config.yaml
d_model: 160
norm_eps: 1e-05
attn_scale: 0.125
init_std_qkv: 0.0657
lr: 0.00191
beta1: 0.9
schedule: "wsd"
batch_tokens: 32768
dataset: "wikipedia_en"
MLP neurons of a small language model. Each row is named by its layer, matrix (gate and up: input weights) and neuron, and shows model dimensions 0-127. Each number is 500 + 25 x the weight over its row's rms, rounded and kept within 0 to 999. Numbers have three digits each. A neuron's up and down rows have the sign that makes its largest values positive.
Before each neuron's rows, "fires after" lists the tokens most often just before its 100 highest values on Wikipedia text that the model never trained on.

fires after: " |", ",", " R"
L5.gate289:522501513488553537507527516461520532506509531459466504537542471473471476454512528507508527457510481454498495528538489499519519519473520509502529498490506504477544514513495465489504505495454469471434508511488509494479460469464529475496481509462503496532532522477475510511532512511454524461495544510483535511520480521465484510505521542489480546513494466502529518493507492507509466514524
L5.up289:487456501493466489524503516513485514515490485559526499491500458509485477498489492485542501499517515471531498460472502518519528494477511499483515467519449476522491456460458479469513523489466456522467477522489476510509506485496478533487491560449495478512530528503483490491516515504454537496506473559479530510538486512499524524488527521488486458511524485556491513513487487508506493518482

fires after: "2", " |", " Cl", "our"
L9.gate89:484492542554536509547456477517540515489495489464524503484494455522501505475451476504521527482451483506503435509518545499531521485476483521541497488462492496502497497507516499529504472513507540467475498470479509486469526508541488444492493494526531452534516462442470470475512508495520532493500529510518502516500481543468483508493490549493505499533510449533504510508499495507515519503528
L9.up89:524464546514518507515519528496496530487530502534507483490518507500571513551495504519488556522509498492529474545518514494529478467511494530548491481461533492533472494475524514501503537524537494461514503501468482504493451545472475463533519511512495503477523526519513482493473459472533534523541544512495565463518509508478519481456504516482524529540471514473499475541510514489476532496523

fires after: " c", " se", " S", " s", "6", " T"
L5.gate286:478499475521514533505488453539499505537518506490527516488486506478493506461451464510485518457501490517516496499519514484519559488500494478520472472552490458521468525510494511497538534513504548492538477527536505460495522509502509510502538511475486479477497487469486503551474472501533488538509531494529468484482496487525514479505516475516483538528477461462511455494474543522518512484529
L5.up286:494520482482538539480505479543525486479499494549498492537518507521494528521481463482480496493537482482494456526501532526472494521519509494539476514520518484511456501509511497512517486531496545479500504540515497554544494543526499522490506535515537474510499469493538525490433494504482446490508487507511571519540518527498504494506470487466479511513516512505501487518443500515491478464539

fires after: "C", " U", "T", " O", "S", "+"
L7.gate237:466464483557490507535535535538468505542511505481507495487501466524559541454500495511542515535503504528526485460500542517531478489474499482492513490499440509458542508494531525491514493479512507529535501497513528440444519471527503507443486506521515504524510487516490492504479528514465493513501495517517459507485492526490478507519482505506483494528481484503474487503465469486517482484535
L7.up237:542485492524501493501481524494491467544479470530542523477511489526528539461466531499508512513487471522482489461486513456498521507535537490499535478469503516482527493511512547459547499466519491525475506484542482516518495528518504507526481509499472486477516522494564466509480519497497445468553469513488518457471538468501487486504450471483513517520484522499504491469519555492476484488480

fires after: " c", " L", " S", " J", "b", " l"
L4.gate180:498498508522488515496462487486504542526483535472522516506507485479482532457482509476477473470477504498497473524504475493504524499462530494489497488492541469484451458493438533508532492493497488520481499511570503502507503476503548490539501482508514489524529514475452518516435523490466527487509515475501493489516456537505497512490475519506470482489437484510500496533494469506534514528507
L4.up180:553459454488532488533509495513497527483502506516503509525515502488502464534499519490497489494530453490490501464480491496517470478534522477528496510539480496506453494506499531529509527495495497503512524471513513465554530517511451467510509533509477537513492470526507542497506503503472498494489471507508526467477476478499479520471555462460530484513478517493475492547456473495462529528515

fires after: " |", "our", "v", "qu", "\n", " dep"
L9.gate224:470504543489474534500480499514534489492482498536453517497520466506523463473462526482511461494490489491471483500494481452499531479494500521471538478504458445503459501507457503486470502482534485506467511509504499503480504495482464490511479480509512452491490480461512465519491503521504504489488543500489471493497513505477500472517472527522478440538499531521519512452507483530465558515496
L9.up224:504515535510487500509507555520518493493523454510544503523549496549472503515503495525463522504498498463521518546522490498459472535483487529535479514515516506505466501522453471532492495527479505472495515498475480504460473575485531481539527454543505501471504491520487484542529528523522510515532518496510516567456516560483494539463513473521495517492493476515521515489531532528517493524500

fires after: " L", " W", " Ch", " F", " S", " Rich"
L9.gate394:496470465493482498489471522522470489507466485479487473486531517495527524563483499545493498473520480492490471483484462452504534510443520508452504471491479525528479474487540484529532508462522517467466501509542495472451476506485470496470506449487523492485506484480514516489494487500475521521480497498516480470520517504496499502513492493528473475486515523466489496489470496489510498568452
L9.up394:508489459463517522533468494531534500574486485513460474481491503495505496557503562515532499476513510513476506530494469498519513518558508486460519493477538487513477477475564482512457495490504511486498505473462486534460490532493522492498488521519469459511491487495521499503486479467542520479486547468524518467528515469501520516519521475514525516487516547506499509509481533472507526502505

fires after: ".", "\n\n", " A", " (", " \"", "'"
L4.gate84:522483470473523522503470494533548502540507503507459498520494447498490493475520515477539523521473486445497503491438500526482476497500463522509464506531560484492506504497521508544515473515495507525522492490495492510479522497529490488493542467467494536535517511480501472486510467495518498479476489484486488524428507504479470491530485518544545526496443478461480516516483483482487523476528
L4.up84:524459457468488455498490520521485512516531492503501527522515486502543461512502471486474512476511441487554523506523449492477475514483482533549491487518526526536515536506480528479437466438513493535535518474508538488513498503456513470477509478497509500526473526532495465528520481491474530516492485506505482468500506519541510501503523509502490528538491496470493516475522507505473514477496

fires after: " f", " l", " v", " F", " L", "r"
L5.gate62:468470453524493483506533521479490504480502513480484528487460525528497505492501524455490527511478476445481516531514502448500454498493515565497490448478528531474511491491518517515490511511507517495491492494505524523538473502472488542535532517543531526507500481477489526491501499515483452529490477517494536456471463525497520506493529463495488523496521557520452473548468492486511493461527
L5.up62:467503456450514512525516518480474501539491535439456501528474479493505464511496521504515525504528523497486466556429471450490505449505521500504448507483522490525546499485510484529556522498476492522475528472503543476512479519530506485533483490494495478456487501464459470535465464507495482543507494482493512494511537465481487486494497510480489481488540495504497525536477496505517511518497

fires after: " |", ")", " medal"
L7.gate258:519476517503513501527465476512553482501469507547508529504513503460498527477507522491538445507493519439541488509447493484480470503545516508552483508526446472490544534507467494491456486483485547524524511468522483476478531471492478500437468492515512510534489531514501458501467482514478493492530501515506517477491460532422513524503543479502540491477495517488529466528518489517474508487531
L7.up258:502472523470462503488492524517516501507530482454474490513531466460505490475526468508498521490525503450524488528538522471496486502478473544526474477505501481514488542516534519447516485461504527490524522482577481457479503534513476464497495510479493535507482478506491498524482484470516490468529527482536538470480530490505494493472502482452487507527514504482480503500441511522514542488498

fires after: " in", " to", " In", "b", "ub"
L7.gate196:513506480478492533514529517496504493512524539506521498505510473474509470483492472516490468509488510532452501450513469494489538511478504506497478443492460496516509535461526493546503461560501462458509550526523498451513475509536487512505480474504508486514495483505464509466513499499508538509489520490526452544504476516511487482499532475478527504482433518494521482513501505485441482472512
L7.up196:524501517464533513471508537500510502473527530530496538493513533505510472485546488457532519459505499480478509519541496507514489519511497506475497571465462538497506470521531485469517491536449534472477495502496509497511480519463481461466527531490494514539479492512479505464514455487483434471476482491511520511518507510515506467517471525456494504510477492493515511463528487500509502478462

fires after: " =", ")", " par"
L5.gate224:522482496490509472470520521533517481510458531509498539516516513458466521489492536515498496471486504502508481495525465466525460483490506526469518466529417504476522515533496499488508482515463498465521504475521500460543512498527494515439508469551476483497502484509549479508485506501509462541508522509489465481510514518478489494516497489474516477523509518544486455507483495470472506491518
L5.up224:448538505504485513509509538540554531516485532493498521525495474495497526488450530489513505485496510461503520544498513478424498523550490525486482436520481505543483520486532504496536516473492510482506520574496502477498482520498450536507519541471493521535504504522514497479484485470528479506492475512530510463512486451514492483498493480510518511479489465518457511483499529494506503491515

fires after: "A", " O", " K", " C", " c"
L5.gate118:493505482543493499513486506517516495519538480476521494548466462522506479501515549486473552501486529487449561497516513532486445486487486524509475495518519478513521492466536524545527502498505492476500550528540473529507481517492495499506486484467505525522453483492534540491536501491474505542537502483507532474532523532555515487481477473477494547507512519479487458537550497462524497512470
L5.up118:546509544500491521468536518475471514517510497469481551542520461472511471456534473431506502498491538485468509521515524508482520505473520530523492508535517446496505511465452497452502510486485556512490509485522483506495504499489500493473531485495534508512491461452493539519458449490514453495509521496489522510495486520513475475494476489518574502482484486522472500527517506494500504496489

fires after: " c", " C", " fin", " N", " compet"
L4.gate365:501502517511550503503533490528516491486511495481490498490535486487463470524508516510529494494434489506479510499501504443474493476493498512484537527515489494482476513515499514470486461506506467466452436501507547522492488465465490477555526474483509463496484522487500504458540514513494502470522540548522513496495489540478448483531507521484516507415523500519512451470494485528512512514526
L4.up365:479512441468488482497464478448514507492457469519469492481499485479479520493475515462513478554514498492537508461495506533473511539473503524540505561453499511549436484492534484508497540533495489512520455485536470487461455471511527501484474504496514503517465512472486534497524473525527508494478481513504508523488484496470573485505473489443538514453484498515488509478515488550492520488514

fires after: " S", " Y", " d", "d", " s", " D"
L5.gate272:489530499489485505485484490507498527450457536483477481524533470480516504475507524477514514505516534493493517483517488547546496487537499468553500446502438519472501499466506496493466484488526524523482469473527496516509495454523510525508524467494537522520500516484481490512476486519528479527434536521480491491508447543528517499487534495460499484498477481492479497518495511494507511476467
L5.up272:509481480515503503514494526445517493540533543513526510498475494553520520485476516509514485547519450462479467519497495491477497509487469537527504510460467543545485516474529483495457539529539491466506480476500509492496538513494453531525505511533522492506489466499550545502496517552467502482511524524522516536480543454479496484485452511501514475536498493465551460488481529518480506499538

fires after: " rem", ".", "\n\n", "re", " that", " f"
L7.gate213:523504491499476499503497511470550498536463541523443454471498505516494513491470544516507516559511480469507464455482483517472520478539485515523468473471510520519462497488458488483539494473469519473522525475535518505487490464506531508483484471506492472546488544518463481477514510468511480552476516475508470518514432489513486506509481491534523525491426470523464516508496450488520481509516
L7.up213:477510476487471471493475519486527513511485552480466533526509471508511505475507559540508500540510493458504550469520504465501542491457508513510484523494515534502502478485474494492496503475523542459487453505483497497495482486464480474506527456514555544513529512524493483537478453472476473483480525543479502503483517490470470489446471506488521534489504533512496521508535503545494503486456

fires after: "\n\n", " (", ".", " \"", "-", "=="
L7.gate209:494529500475488535512484463515509495519527504505504450497474509523519496492526486520505469483482494547497500498499485467478478536448485472507519515526501518501534516483521548510497483450506533525525494517535490537490476534506517458486496530501571517573517507535511513493549522542506525464474497529493534464514521494475483513508545518452550506499484480542511498500515481474524476513507
L7.up209:516527498455538484537516512483548497525459498489476517494453531501533510492527490502503510476496476534482507485476465500476506504498471461515488482474491506530505503496506530514511508482465488548510423485501512480545526491547471450497495491507492494552506492532513522524493494473531536487481566477482460510523543489478446529507505512507466485530534481511513432510517473514531510513512

fires after: " L", " tr", " l", ",", " Sc"
L3.gate414:517452506484499539503479494492485509495438516509514475511530465528464530529489467542494493516502503511461525528525467491491491459529537493488499456432495479485500507529516526556466473514487473512497488518484489509483480510480510450458453455483469508481472514495479495500447497495489512477577479510493503518515492491468481489512527553525479488471513467504508481522545480483520462476479
L3.up414:441552471462472469508482557535468543493476552543515535496537522511474478444477491496512500523469540539484545519490505432515495542546513483494497473560521551498487537461495488484489516513495468504536541468503490494522500496481470527492495462500500535496488479497492480517488487505487456507496529530524467500516488495522505496515474468482508485490495527514498496478498490500529523470503

fires after: " S", "d", "c", "ay", " r", " d"
L4.gate413:492529518517490497483570497507531540540532506469513496530480461509520498458474533487507527525469515457469505488516490491516511484498453467534545475506480463532483461478481487498493523512494496481436481475503494519512496513518496491514502522532535523498499495515515528481464463467463470540482485510504514487497508507490459536493499498444499463462459455500517500542486505511489488444521
L4.up413:521487491531516517503489523520470514463493483555464510497534470502494479472505456514468526497529458500525533500564468522508493543522525496503486516519496507506525521482526499468529478491546469469512510455475504522467547474468476541507504505464506509515544507479513533480498535565471478466546483467543519543535496528516510488518492512525505548515528510508510453518542500519479518520457

fires after: "\n\n", "\n", " T", "n", " S", " g"
L5.gate184:479482458486526459544495530510499531531514509521454522517504464492535462439468500488485522551537443528506514510460452502515476467538539530505506494471474467544506494503521478446481489509532482499493465469502488448479519505494466514508489494494502496535507517506511482552518522484515529548496520485506480521450536529478528491535485485467531484509518482519508503463501525495503488519471
L5.up184:541488492493500491487527504503535517524495543513493487475532471480516526491458525453468544470500505496510514500541522496517482564496534509467481510523493460480477516481466542484464552531448512489503499529493531534500488502543511467507494490478510513524511497486531481502515522461515510511548510481515457458478542523483475484517523447503497501537494483508513500502469520530457523475495

fires after: " c", " C", " H", " L", " l", " G"
L9.gate229:537526506485536505473491506475526461522511495517497496480501449499476473487511529513491519476445502498489527495508500448546452517466491513495514479499519520458512497498515493479533476528511512495492478491508487494470455482558489532518474454488540453504534456515538535485498507488496466499541483445499450495491464533496497510495478477505525536524534516513464493509506502489521552471481
L9.up229:517533498527508487492486513483501518490529519498508510531496470543522477503497530491507527505525502471488476459483476479511509507450509456513473538481514474516471479524483492465477538544525504466453461471539498509500488495502469457489493504476464478534473528463462541482501508492499458493484476507519518536482454509528496490472504503483574484510506483489484513495510488465499484488497

fires after: " rem", " l", " arr", " count", " stud", " L"
L4.gate446:465460468485491536482527517493492512514543501497489504489529511495520496476466546552479508530498515492506470515524505459482499525465469460488500504523564521491506469480513448513511466509489490513542467465510516522486487484512573463479506520491516501477477528466510460448465507490530510486473507493496485509461497526463430501490519505491511498483463500494458494501486491476543500512495
L4.up446:467489463484463493454513524503496515554505507500508463524526477473535551531459481510464510517501521522524520564540482476528490510519516522498444491481492526528478514495504533526520538543529504534470521518539507463505540466504495492554491489506522498460496522515497508501512517481486478546451486498455484505522486509499481497482498466486508499491524531500486448487504480449472482535525

fires after: " f", "\n\n", " F", " e", " a"
L3.gate366:495517510506517481520518484454503477492554475537504553504470505465507477480488492461525526464489470478481538510501543482507495445498469543531528522479477491495487492486467556536472517467494485562529480498502475519501498466506488484494524476483484504526474493524496513489504502489507541506501491525522547490485521491496516494560506501551511530523508447534518463494476484465495518517510
L3.up366:515510523531521522483507487504509548526499474494464513496500505527483542481508508502539506526490532481517460463524467480450474489500542530512476481538471537507486499478495529513508510538507483500468532511475495512438461533482515484524491458485503514498476558531495470466487495484515525502532532488498496515550510501504544472461518487539458487489539495528463490506468484496487514476532

fires after: " F", " B", " f", " re", " ext", " att"
L9.gate205:495448530480512504521498518559500526540467503473473510505506471481505507476449511514529502486494452442510500479476502507493523500483472503502487445485440491492515524476490489515512463500524457499513483498514487530481504502436492509487511513536458528491500549460474497493484486466497481445498513507505509503472504454492536469478540499508522518522521481516536483524495520476477551490482
L9.up205:510522505512504507470480494521530490495514511490474479429472545473465514505500435466524501464487507520460532520506483462486493490502469517508469507477520460535443517524539508503484483520485518487477485504512463517502464514552523485458495526496520506514531503470517516514510488522472516478489466516478531472533494454488521517548532499517502471492464521509518450455537479520487514479537

fires after: "\n\n", "\n"
L3.gate133:491532507513487486549531540554495482530515489451474497491518500481476537500493473512524418468466518494529466516486477477512472449492505519574510468492463487499495498510494471494486501505517517535450519525505494478451517457487501473458555511493509521540496484532469495490495489498514513511497486496493496503489517500481550502472540466503487506483476491531499471513504492515482498468503
L3.up133:505481463507532498531475516523505510548464486480527531498537504535521481482493498491503554553455528512495498482457491507525497474505551456480496531530469539482498490487514544500537485495509524526547504508518520491482547498494468466519532494518502487470521473548496511460534493510498517528490523512518493460510492495475486450448473518476475531463474497481492487456483488499515518471508

fires after: " S", " mon", " a", " s", " W"
L3.gate281:460457465479498477518511491490505522480508480480481472519463467502556513502516462524496482510479496486485528508551509480471485525461535555512468511509488531481520481464503449503529507473467469528480535498491514469488472519483494534474496497500501468468466465521500478499477457474477506521500530465527464506525507469509463481499540555487512492518460522533494516546508528480454516519503
L3.up281:523510533457484509499468473518522474529512491499489502524527491522476523517466532553481536506539495518543520510478527470498470494501481529510481488528468518515507488452468492524468498499511532507483476519470519515511504525474481507495521461528471465475517454464529502534500468504497523536501543529517506498511497502536491542472507516551519488521425517468507500505508487484504490536528

fires after: " B", "eb", " b", "b", " t"
L9.gate328:492477461507531533499505523498457521474493454475492501518458456481510527473500470505516433514466507508503491507491500494544503478480515469474475474513518478526527470537526461537512526529502455453489494498510481487486547501524513501528471488567513517543484494524453495455522512520484500468492513508460522498493473532494538493479501500501486487516487500509465467516513447498498496528519
L9.up328:484464438492512475501465508500508527488523454512509542459514448466464530508518454507498533484488538495526471489502523506495510525473471511529469471518482494463542483488460456489526517459496525496492510493479495500524513475498500512511476471526492457472485526461520519492502488515520457473493545489494513477477508523518506490435498548464504510497495510470508466487511505490519505490538

fires after: " ", "–", " A", "hy", "eb", "ag"
L4.gate76:509494514524493473499482489527547532489525476467536473505489451497472483461499525506482487516459497488466457511517501453501497530505492529520511496478490507494509490517489515495492519461479524475490503496524535496558508523531501522466473489502440519529505553456498490531485485518472526544471509487505520438493496473528490479505519552508470483502518495457524467478521510505517515545499
L4.up76:482522490533501485497532544536475522499486466557496526499549491503450489457509485475503510499460541526474483520525509472483447484506481539476480467508529464495543522501521495488517500483466487490513498550472515495478448541504475468542495485508532540515530496470472472496430477516459540488475483501497539492494477480513457477502526528512490514467479516491520500520498453474518545505480

fires after: " man", " L", " c", " l", "or", "."
L4.gate353:492465480526522498502471505491473523523490556536519514525554510519467454472465524487493531451491516493482497497515475505538487518502486471489489514495519474455480552491500498545547472495501496484467501531545485496464522542503511535499492492482499535487519495493518475498497466488497523532518495528540503469544507471499470439473490515482499500457497473533500472523497518480536517489518
L4.up353:509521493521411466487475505547493522490535540494470523458484488500511531468473464486484503549509463542520486501491504484530462558495469456497516507539547498488513516506489526512553496508488504471468546519513508566466504519488519486521490497477508505495494494524508527448470532492496506467537483487508476504469486522475490489503479481485454506483536486475465518504527517471544493522490

fires after: "\n", "\"", "|---|---|---|---", "es", " "
L9.gate238:504492519535558500493527500463498515511528472520481486479487456477483479463518506475541470478496433483498510504512500462483490509525474496496525526541530543543464536466512492507505523482462532521460539485523511538464515451508504540477444476512510493543479500489535501526483523488479493509497474482470519447487471506453503500511545499529507494484496500525506485511471488473470476466486
L9.up238:517513484468482502471487512502511482532486559543481517443539485523501463486484511473510456521498494506578498485505527487509535523510475546480434514509481528497514482487484488515488534503522498527543504465521512485496528498472534483535522480499506485516502492511518464520519508495539488539506481470464514522459541509509496503522513501526489542512535500501517532560492484488478482522488

fires after: " ", "\n", "–"
L7.gate214:489478512507495483502505504514485496467523506472526496499490456470494517516532529481518543510494501484453515520500517468527483483468462542484548474451463512509519525539496527515453479463533520472520504519513434477506473493492468489477514492477497551484533487486507481443538493523484518528486534505503510504474464486467467490528454495479484502468487486463476476542502502483534525488527
L7.up214:499502528502505489472511475489510528496500494523490462473502505498514496439484542493511528514495455488500491503496545536461478480484545527506506457489492419507522532474540490531511523494494457480482523534535498471463519504527531527471464501514497536522510475508490467516496451468471502500442452436494485483483500497490511461510524496520480522546533505528492492498505528486475464495495

fires after: " M", " m", "emb", " f", " L", " t"
L3.gate407:462492481516487486534488520537467469518453527520462547493515515496504504513506534450500505487456467504500504456474456481527494555532495515500507495487504496502527510473502487483451523538534520524531483507541533488519486502507473530499499515502496489510490514536510508532452528502560445475525494510448528518521466489519539484515519472529477462474495504513449478493533468487486523498531
L3.up407:455510471497503513504454467485500537478492522506494516523534495489529516462447504492486503524525511483524472485500456511510492476525502546512528515515500536433479482483478462460506515491460478467485485446502515512488490462507513491513540502474490506471465516481524451505450537494533491529517530491485499482478511470511536485530499496527495548514466503468476489459455482535495521533479

fires after: "\n", " ", "\n\n"
L9.gate109:469522513483482497491513506550528474504490529483438477524494496520484517480483466476487515485470504476454492533496519449507489507527515479515550492479496445509482504498516489492460497534498512536495474488559456510475508460481482528473469530519481443489465515471459482492503491480507471514500501514537501490488505529495483498504477503448536471535458510483533488500494537470490512446476
L9.up109:552511527507502485504527533457506524535506488529510541508554524494475513494477473536526509518524530478456501535510531516484461488488500504505535548522510554475514494547491496476518502484519542491522498518557501493489509494484457513521507541466521499498527469486496495499472485484523481505491481508467469495548474505459493495483507562510466501516484519517484473515493519481545524459453

fires after: " in", " (", "-", "I", " In"
L7.gate355:509518496492511494504459537505504492512499547487495478517490494470469524474502482484548498527486537503472494471531473530548501526495530503515492500466473527510478464486555502530497503492502537476463556527549518491501461542503478511485518466439512515512531504532525515479507484536499514488501485518518520453523502538462502501488483561466497517514474471489493523482556459497476540497501
L7.up355:492501487515543482499489509530507465487501494515506475482541521500497516480499527478527506488530500484446504486559467482505513499520498492512483497453526473501544479503530528496448532560489531493508523511532488539513514469463508487481505471502493457525470529541522471442483525477577494531515462477522488462480494500500482528546498527474490527540518491524471471512537493511500474477491

fires after: " p", " m", " v", " f", " s", " ext"
L9.gate329:499441456462508498528493480517539507500478490527471490494506536521503501520501557509478501492484481473457514481483501488504508510501500489496483502496508480468467507532489457527488471503530519511494463524500461493514544484466489525516452496464521533475464482447500516485479496476493472465571518486547536522529480441507485482499537523491534503494445479477520524460462537485465528481474
L9.up329:467508501529520462497494500526484456501532508495482491509486498506514521465494501519506500544463502510487491489462507502485493460492453497540479559475433483530525554543531505483555502499488522541491530518526524491469490467444488530465489518512487514514525473488486494522528475483477481514522472536514531482456471457517491498483521490464529531501504470453496524531474487558484509495521

fires after: " Rober", "ess", " Mon", "r", " Fran", "t"
L4.gate79:550489513499509516551470519537560511547506508479502517529516489478488497563481530533504492486518490503490535468499481525506527457512463476478473468525523491526501528507497488492503543499469502475507488493515511463517499475470508483442539500467537490555520488512527484499500497494468432482524475501517531499517503481495496513488542481523511491522478530494522467497479488482521485482539
L4.up79:469507545512519531517481493493546470529473507502515461511517521508490491489513465490481534495518493479516522511519517491466510493476528541505511503514486461477516477533513538516487480484486505509503489534475522517553451530530500490493528516541502462482546539509525470532488489559467511458551530518539530493525541484495472533525487445498471459531507489523529522512513527558520491473513

fires after: ",", ")", "."
L9.gate227:492488497510413480517505503436552504463489524483468484422532522485515527521459531511513501487478509539452551455463510446516497490493498503492527457566472479510468506506492484485514507504466485533481487500471474531488504491475504466499512517480505516519497542538486493492502509446470478493533500496511506482489513497500480489524492508538487529532538479546466519538492494507476493533540
L9.up227:530471472490513497515522511527476467502497470539542542488501473518494494531462530469470504482521525518482513470509493545476447512501477481470503498533528479491515533460527487506501516498467479540546467478523517492529530431496479498502545484485522516473491463514478486462465507486465477492455486512484493483528527502492517500455514517497481504533499473513516449517538502486472528514500

fires after: " |", " N", " H"
L5.gate202:529461495545534493540488487533538507449501534479552473527493522520502511490471535471505500504449482507484460509523504541487486467521488505502517477531502483506495508519455478490490459502520517536460511490556476522526527525505480486487514472484521468497487487471473504509476477452469473497521495494534508512514477570469480465514524501488532485504501493476507440505511469503518561524506
L5.up202:548504553513492547485485471481511528505497490513483441497509509503494520466476477519467510473485473495517457484494521543436546499542498500496491468496501519509502533534533485493470513513443494535513511471535528492497526523492492474481492515542498533485498492513467501520485493489502475552533522485486502488531525509485533486473541439513551484485549478505506476546512507480488527483495

fires after: ",", ".", " where"
L9.gate21:502507476464482502483470528474528505489465528484465461456500488500518487520434507549547463486540478520488495515480454492519500499477485501495509540452464483492495529504505517536521512499510428520528473484454466479507519482485468499510530531460512510483497541477478486477543490486511493479498485495468478492517496538487481465506485526520512525484497481551498503506498503509484505522489
L9.up21:458461489483519521485468504503487500502465519526501523484538540519511484527518471504536484456527522482511529449502422498517546499491427466481481474520463499539539532467532497446495525540505464513489499499493502462496500490487490494486519484445519472473497527501487509491507468491485486495462504514508503509486489470519541481482479507547514554482499492529519500539535529517493481478539

fires after: " B", " sp", " b", "onom", "er"
L3.gate255:493508490538540485523514539504462502480449493506536487537507503486489505479468497506473487466509522508532502451480515472526507510532539451488463450518490501472478463487509468504484489535491479472474521492494466510520489540476475483551454494458556443495484480493455526466519523508503499499499511476485516510494516543512526513469492498452491449476517489530475479472518532501503501439465
L3.up255:514522502515495457509512516481504495514453503507517492509489462529511534510510481510490508466519520531471443496476437528476492521507483483477488470474498457451536463523511500520548542474483471519459539536512470500505483528517484486508496498487511545496517491525466519506458494531508470505531517469538509451489485537455446515480471521526482488489461499511513521514505508512506472455485

fires after: ",", " W", ".", "\n\n", " and"
L9.gate79:497511488507520504512507509472510500472482555537505532495580446494516492522466511493523498543558482511503461476532448483512506473527518517501506482522493459530488514463452495493499509523486536522452471486493517531492531468467518513491528463465563453539525523498509476483504504477496498461495475494485488460498492504460478486508477480495519533519507510553477492521479524490489483508485
L9.up79:503510468487452447498479491473540481542495528497508522506527527466468524476496492487555463518485494539489516467490459455529485483500493463481503521492522518518521459482466443534494457507487467531515534514531501492483489456516542492481462539540491495460478462500512486489515460475443441501503473496513490532477492524492520482493506531525473523500505481512500507509491497494518481508515

fires after: "==", "===", " ===", " ==", ".", " us"
L4.gate335:510535481476455493554505508505501481464500528496545526493502495536523505495457516504521456518497543522516482494496467463537538528502486467465551467531492481516526529475513492482492499468541516484508515502470481532483484499498488436468493484533527496477489481501495505509495495489482532491531517507530514485537452490500477495516525494506511520501501474518533474544536543474531536488504
L4.up335:501515472506486505494497488491541506465493497567492493478463583483498500473480540501487478533499497515496471452500525476463511521503504472476491515465485507501503521461520491456476557529508459530530483494469510502506500466501449501481454487536521441500479492534490462519505463510493519478503532503498473542502487470527456485525538501466481457511501514504499499489452454495495538524508

fires after: " G", " g", " c", " sc", "G"
L9.gate380:483549505501494513508511473486538529521518484486478507489500504492463511477510485520484458479515494455498515540532477517556498524521518527533474482519463478490479456524506483483517506531474491519494472500532524471471492468531488539505479513445492469527474478522524490487557509515545469513534518499511492477536480508483529527473512470508495492534518458512495489535467538521508541441538
L9.up380:515522501530491486512492522508539490516550536483459479541512484484477505504510503510492520485503540496452497497518483494516503514552524487524510520510449481445528488521460501502488470534530510500503478483560504543466504501532483515474505468485487528481546502504458491444507521556453461544516489501508515500510452525529496536529521538512485486473530480546530466450491488493503513472526

fires after: ".", "\".", " |", ").", "\""
L9.gate110:493500500549517519501507455488539479476494539490499506442501425516498506442486472507524505504509495455479494520523526488468526494507485526536505484508468492513502531473480431546509472495514481499505530493526454504468543494513471487469518470511520450498501525504521504487453448485516506489527513512512538482464510502466478433501484465512491500523467506503503511534498451458476539522509
L9.up110:526504487536506482521528473462529466470463460476500521497531437496527532428508505535509487490492481478494475499542512535547457495497498466481509497475472475500496485499479458507513457464485503520493549499524477489442508497502505478523514484507508462522505496504498513459503489493564478510511484501549519484507499487449526487477528465444507506480486491491484473500516495484493488526471

fires after: "\n\n", "\n"
L3.gate333:488484508483447509543538515535495476464502483478465562484489512495491520474466532507536488522486498471502526532480498533495487518472497458538506459504450530485542517471503458501486501493512523500500504474504458454495531497521508480528494486513524465520472454530540516524504434492506510481493536506541464506498566478485516438464533497469509525501519478510491487456497501514513487516497
L3.up333:543444538509527543508546482508500481512531473480499499477492492491537534490485497493489477494484513523503497495534497444486533504510515524503443496500534469470478501480515471524511491481488510521547520512513531491467522507511528462486476527537459490525495459487535475533474542488535530508545516511466545505533522469505488476538528505512533474507479440472494484535509468523466534490511